From a checkpoint of a small transformer trained on Wikipedia: 32.3M parameters, tied embeddings.
MLP neurons of a small language model. Each row is named by its layer, matrix (down: output weights) and neuron, and shows model dimensions 384-479. Each number is 50 + 12 x the weight over its row's rms, rounded and kept within 0 to 99.
After each neuron's rows, "fires before" lists the tokens most often just after its 100 highest values on Wikipedia text that the model never trained on.

L2.down68:73 64 81 59 68 62 58 34 51 48 75 29 42 47 69 47 59 31 39 52 51 48 30 39 39 58 54 60 46 47 47 29 54 39 53 50 52 56 48 70 36 52 50 74 42 30 63 44 64 42 41 45 27 50 47 38 47 48 50 30 37 54 40 47 71 44 46 51 52 56 35 32 73 62 51 35 47 39 61 61 55 70 47 56 82 35 30 29 39 51 50 37 52 70 21 68
fires before: "\n", " —"

L4.down627:41 61 49 59 46 57 41 62 65 54 77 46 52 61 46 49 57 61 44 33 59 46 56 52 60 90 36 29 50 39 50 40 65 43 61 44 58 60 57 45 44 61 59 38 41 30 66 62 50 40 53 56 56 51 83 34 66 59 22 44 37 64 62 48 50 32 44 46 64 51 40 70 51 51 37 37 37 39 50 39 49 38 54 50 53 40 50 21 47 42 48 54 66 36 27 56
fires before: " ", "\n", " 0"

L2.down458:48 54 43 49 37 58 62 47 56 44 58 43 47 44 68 48 68 45 73 51 46 67 39 37 52 68 51 53 55 66 43 56 56 57 56 46 53 58 59 54 61 26 27 50 37 59 57 65 42 64 76 21 70 49 30 57 58 57 47 55 53 59 61 50 50 44 67 48 54 57 50 57 72 65 38 72 43 49 58 79 47 39 29 60 51 46 20 41 67 51 55 52 48 33 42 58
fires before: " by", " as", " to", " in", " for", " the"

L2.down277:64 58 58 70 63 57 48 74 55 33 73 26 53 56 50 40 67 50 47 51 61 48 55 38 46 57 37 79 35 39 53 33 48 38 35 49 42 59 49 68 56 57 59 37 65 29 27 46 49 50 25 40 54 32 54 59 47 40 51 45 52 79 51 67 71 48 34 56 44 35 53 35 54 76 24 38 56 44 69 60 48 53 53 84 54 29 61 33 50 66 53 59 63 70 44 70
fires before: "\n", " —", " Report", " 8"

L2.down1396:54 29 45 51 37 57 61 42 61 60 52 40 54 54 39 56 31 64 61 55 47 49 51 52 64 49 44 71 61 60 12 48 38 49 54 54 62 75 46 68 45 62 40 34 43 38 48 46 40 58 36 34 37 36 45 47 50 56 47 40 63 47 51 30 35 57 59 62 74 39 43 49 42 46 41 48 45 46 58 38 63 33 31 62 34 77 45 49 41 54 69 54 53 55 66 60
fires before: "\n", " |"

L2.down1692:62 46 58 51 59 32 68 51 35 58 45 59 48 47 28 60 51 42 59 35 43 67 59 56 55 52 40 37 22 30 51 59 37 48 52 56 61 41 72 45 55 70 67 60 60 45 39 48 60 67 46 64 45 54 62 41 37 80 29 38 66 36 51 48 44 72 53 65 44 60 40 58 54 44 64 47 39 22 61 43 47 58 31 37 62 55 59 74 20 49 43 51 60 36 61 30
fires before: "\n", "-", "|", " |"

L4.down231:65 63 69 38 49 25 41 37 39 47 54 41 49 52 57 56 42 41 28 44 25 38 37 54 89 48 79 38 82 51 55 58 46 57 66 48 48 40 44 55 26 56 75 37 35 53 47 44 52 44 76 55 58 66 16 53 68 70 53 36 52 48 52 55 55 69 46 60 66 77 57 48 54 57 57 64 58 34 56 65 45 53 55 35 50 64 37 55 48 41 41 56 40 60 72 52
fires before: " of", " in", " were", " are", " have", " to"

L4.down731:41 39 44 56 24 67 42 49 31 43 49 41 46 50 42 50 38 55 62 58 64 44 44 70 65 64 49 25 56 49 27 69 36 53 47 56 45 36 56 40 48 42 69 56 46 38 36 49 69 54 53 66 45 54 14 52 50 64 59 42 63 62 43 49 61 41 56 54 44 61 56 67 46 37 37 53 57 53 39 36 68 70 47 34 60 31 56 85 44 55 43 46 57 70 66 64
fires before: " |", "|", "|---|---|---|---|---|", "|---|---|---|---|---|---|", "|---|---|---|---|---|---|---|", "\n"

L2.down1159:71 56 56 61 53 48 54 43 60 36 41 48 50 42 49 47 49 46 61 39 58 38 56 26 43 55 44 53 39 51 45 46 35 44 63 44 42 52 60 34 54 34 49 52 39 52 37 58 64 47 58 51 53 45 42 60 36 40 30 47 63 54 37 75 58 49 29 54 56 40 53 44 50 57 53 51 43 30 69 68 57 51 39 55 43 45 58 51 54 25 61 41 51 51 41 57
fires before: "\n"

L2.down1995:44 63 76 62 58 54 64 57 49 46 57 70 34 35 38 49 44 53 67 34 48 53 56 38 41 26 36 14 25 44 48 46 34 38 41 50 66 40 62 36 45 40 54 60 33 55 77 41 38 46 50 29 48 65 51 55 63 49 60 49 60 44 52 48 55 40 54 51 46 50 57 46 55 57 60 41 35 36 56 57 54 46 72 61 62 22 48 55 60 38 65 55 56 57 33 61
fires before: "\n", " ==", "=="

L2.down712:69 50 51 54 46 64 55 24 60 45 50 43 25 52 43 31 41 03 64 67 41 54 51 45 53 38 33 64 49 52 49 64 65 47 69 56 49 28 44 39 36 55 68 63 51 32 63 38 48 52 62 41 22 53 52 53 48 68 61 59 45 57 64 50 60 36 54 41 36 53 39 56 53 74 50 66 39 59 51 62 40 70 59 56 64 35 55 31 44 41 48 60 47 55 55 55
fires before: "\n", " |", " 0", " —"

L4.down1675:47 76 59 14 72 37 43 33 32 62 51 73 46 26 67 32 66 37 57 32 52 35 48 37 27 56 50 45 55 56 47 32 57 65 76 56 50 38 35 58 42 47 36 51 39 65 57 52 59 44 39 46 36 44 60 53 38 21 50 41 61 50 54 51 48 45 37 74 50 52 76 50 48 44 48 59 50 33 35 47 58 87 44 63 35 45 48 49 68 67 36 60 29 48 61 40
fires before: " ", " |"

L4.down1145:49 58 62 40 63 41 51 54 46 64 59 41 53 62 39 52 55 35 64 37 51 22 53 45 51 56 81 45 46 31 50 56 48 55 55 44 25 43 52 27 72 49 55 59 45 52 46 71 61 59 55 54 33 53 68 59 46 55 65 53 32 64 33 48 46 56 40 42 33 44 45 53 54 47 45 53 32 67 57 44 32 54 55 40 58 30 66 62 63 43 65 35 58 56 52 55
fires before: " |", " and", " hold", " Party", " re-", " "

L2.down160:65 66 65 47 58 18 53 17 35 69 33 58 36 33 62 38 39 46 54 52 55 58 45 72 46 62 57 44 50 61 59 34 57 54 78 35 66 48 57 54 46 61 42 64 61 38 64 52 58 32 42 44 38 56 45 55 43 55 55 46 59 59 53 63 47 42 49 79 64 72 57 30 51 49 36 26 39 58 61 46 26 62 39 43 51 64 44 53 53 14 52 52 79 44 25 42
fires before: "|", "-", "\n", "|---|---|---|---|", " 2020"

L4.down1052:56 28 23 39 51 62 59 62 55 54 50 44 70 51 39 48 46 33 49 68 43 42 47 61 42 65 26 55 36 26 59 62 50 24 33 40 59 66 33 57 40 61 29 63 61 50 38 43 55 57 70 64 39 40 53 38 40 62 41 50 50 25 45 72 65 41 53 85 44 38 48 48 64 52 54 71 37 21 60 60 37 39 65 31 49 70 42 43 39 49 55 42 66 23 53 24
fires before: " |", "\n"

L2.down1794:61 51 40 43 41 36 69 46 50 50 61 46 34 57 81 44 41 55 59 62 42 65 70 35 51 45 57 35 53 56 60 53 59 30 44 62 35 48 69 53 33 50 54 37 40 50 45 51 63 43 60 51 53 53 39 46 57 74 36 48 49 54 39 55 64 44 85 75 57 43 36 55 66 59 37 39 46 50 39 55 52 41 60 54 48 33 36 58 51 40 57 57 47 48 40 52
fires before: " in", " to", " by", " on"

L2.down1489:34 46 37 48 27 57 41 52 61 55 48 47 72 55 44 72 42 35 66 38 35 38 52 49 51 48 43 42 43 72 62 56 35 48 65 56 38 43 50 56 40 50 75 40 32 67 36 49 32 63 71 49 65 65 60 48 52 42 39 55 45 47 31 52 37 57 48 57 43 41 57 58 48 54 38 54 61 55 49 53 36 52 56 50 49 63 47 44 40 51 32 33 36 58 75 34
fires before: "|", " ", "-", " |", "al"

L2.down1444:19 43 73 75 53 53 58 57 66 48 61 35 62 64 53 59 40 44 42 43 48 55 70 31 48 47 36 44 45 37 79 41 60 41 53 35 61 76 52 32 62 55 61 61 52 36 51 58 41 44 53 51 48 56 40 72 57 46 41 37 63 56 69 59 63 46 46 52 59 47 45 54 62 48 43 51 51 50 52 37 29 58 62 47 43 65 48 46 41 72 59 67 47 26 34 65
fires before: "\n", " "

L2.down1256:49 33 45 58 55 44 85 61 59 49 49 41 35 52 41 58 33 35 62 48 42 53 41 49 58 44 54 39 68 54 43 51 59 65 66 23 47 54 49 63 39 67 61 43 30 43 62 55 47 57 67 47 33 24 62 74 42 75 39 35 44 47 50 46 47 27 56 68 46 56 29 37 55 58 48 46 46 40 63 55 66 51 53 59 49 39 61 53 51 28 61 40 41 43 40 60
fires before: "\n", " ==", " in", "==", " to"

L4.down1881:64 42 41 49 69 51 48 60 37 55 28 39 43 69 56 47 50 40 42 50 55 32 35 53 43 30 46 46 58 73 46 47 32 49 49 61 46 53 55 47 41 31 50 41 35 52 47 35 41 63 65 60 47 56 47 60 48 43 49 74 53 74 34 58 53 36 50 56 36 53 53 74 25 12 39 41 52 67 51 32 33 35 64 53 61 22 59 44 54 49 48 47 63 72 35 56
fires before: "\n", "-"

L2.down583:53 34 63 46 41 39 53 44 49 62 24 45 62 46 72 34 70 27 30 42 48 64 67 55 56 44 44 51 53 49 52 56 45 50 46 55 54 55 40 49 43 40 53 81 55 54 50 19 34 51 68 53 58 45 65 60 43 84 64 50 47 58 61 65 71 58 53 48 28 31 49 59 47 34 67 38 26 58 42 34 53 40 60 48 51 56 46 35 36 53 63 25 51 70 49 45
fires before: " |", " (", "\n"

L4.down1084:47 53 49 49 37 56 55 66 64 26 40 47 42 79 25 42 39 27 48 41 65 48 53 35 68 50 57 61 64 56 37 65 72 55 38 76 51 60 43 49 56 45 54 55 44 51 52 45 55 45 47 52 21 51 53 50 55 43 69 34 45 52 40 63 55 36 65 71 41 53 33 67 44 72 52 58 45 49 43 57 30 77 47 30 22 48 34 28 52 58 46 62 71 43 25 36
fires before: " |", " 3", " 4", ";", " 5", " 0"

L4.down1415:64 52 85 43 38 33 28 30 51 61 69 54 62 50 72 25 48 68 67 47 36 67 32 52 46 66 45 52 39 54 45 61 45 47 59 46 58 28 46 52 56 54 59 29 49 44 60 39 33 48 50 64 61 48 21 46 52 52 36 28 43 48 31 46 48 39 53 28 67 54 66 44 72 36 39 52 39 46 40 40 70 52 56 49 32 54 75 51 31 46 42 79 48 51 24 69
fires before: " by", " in", " to", " as", "ed"

L2.down336:50 75 73 55 49 56 39 44 49 68 53 53 31 46 32 44 48 43 59 44 50 70 42 44 52 41 48 48 28 44 36 37 59 45 45 54 59 56 56 25 65 43 51 56 50 44 25 39 49 56 43 61 55 44 79 41 47 58 82 22 48 44 33 57 51 64 57 45 56 77 78 73 66 63 57 52 51 36 48 44 73 52 66 42 60 38 40 56 42 47 59 42 56 33 40 55
fires before: "\n"

L4.down563:36 66 52 43 34 62 46 58 48 37 42 55 57 65 19 51 39 45 65 58 28 46 42 64 49 35 47 53 60 58 56 48 42 60 57 58 42 27 31 37 58 44 70 56 18 44 48 58 63 40 50 86 58 41 54 56 58 46 52 36 65 67 39 61 29 64 60 37 47 34 46 43 62 73 46 55 52 59 46 61 64 37 56 31 58 37 56 46 41 35 66 40 49 34 57 56
fires before: "|", "\n", " |"

L4.down1826:67 49 43 48 45 65 49 35 30 59 51 53 39 59 40 41 58 50 63 26 61 60 45 46 51 40 53 53 49 37 40 55 75 56 57 52 48 53 34 57 50 45 22 53 53 52 40 86 55 40 41 42 71 57 42 55 53 67 51 62 54 53 36 38 39 61 45 51 58 28 54 45 62 58 46 29 59 45 59 44 51 56 46 62 53 72 62 62 44 54 37 72 91 46 58 63
fires before: " |"

L2.down1409:52 46 49 47 58 38 58 17 55 40 26 66 58 36 57 50 42 61 55 59 33 66 61 63 40 35 38 39 68 48 27 37 42 21 53 63 52 48 48 58 85 51 42 47 47 30 37 55 51 65 75 83 37 47 57 56 36 54 41 47 41 46 53 55 72 55 52 30 56 42 48 59 73 60 26 55 50 76 55 50 45 68 47 55 57 50 55 54 56 54 49 29 58 61 49 65
fires before: " |", "\n", " ±%", " Grand"

L4.down978:52 65 44 53 72 69 39 58 54 64 49 66 36 72 47 45 46 19 76 39 50 47 47 71 28 62 58 35 56 51 47 82 42 56 57 30 40 55 41 60 49 39 36 75 45 50 44 42 63 35 60 41 52 43 53 24 52 54 38 39 47 28 48 42 49 55 54 63 55 51 52 60 59 64 42 62 56 52 55 52 48 75 55 56 52 45 44 57 54 49 44 59 44 36 49 44
fires before: " |", "\n", " ", " —"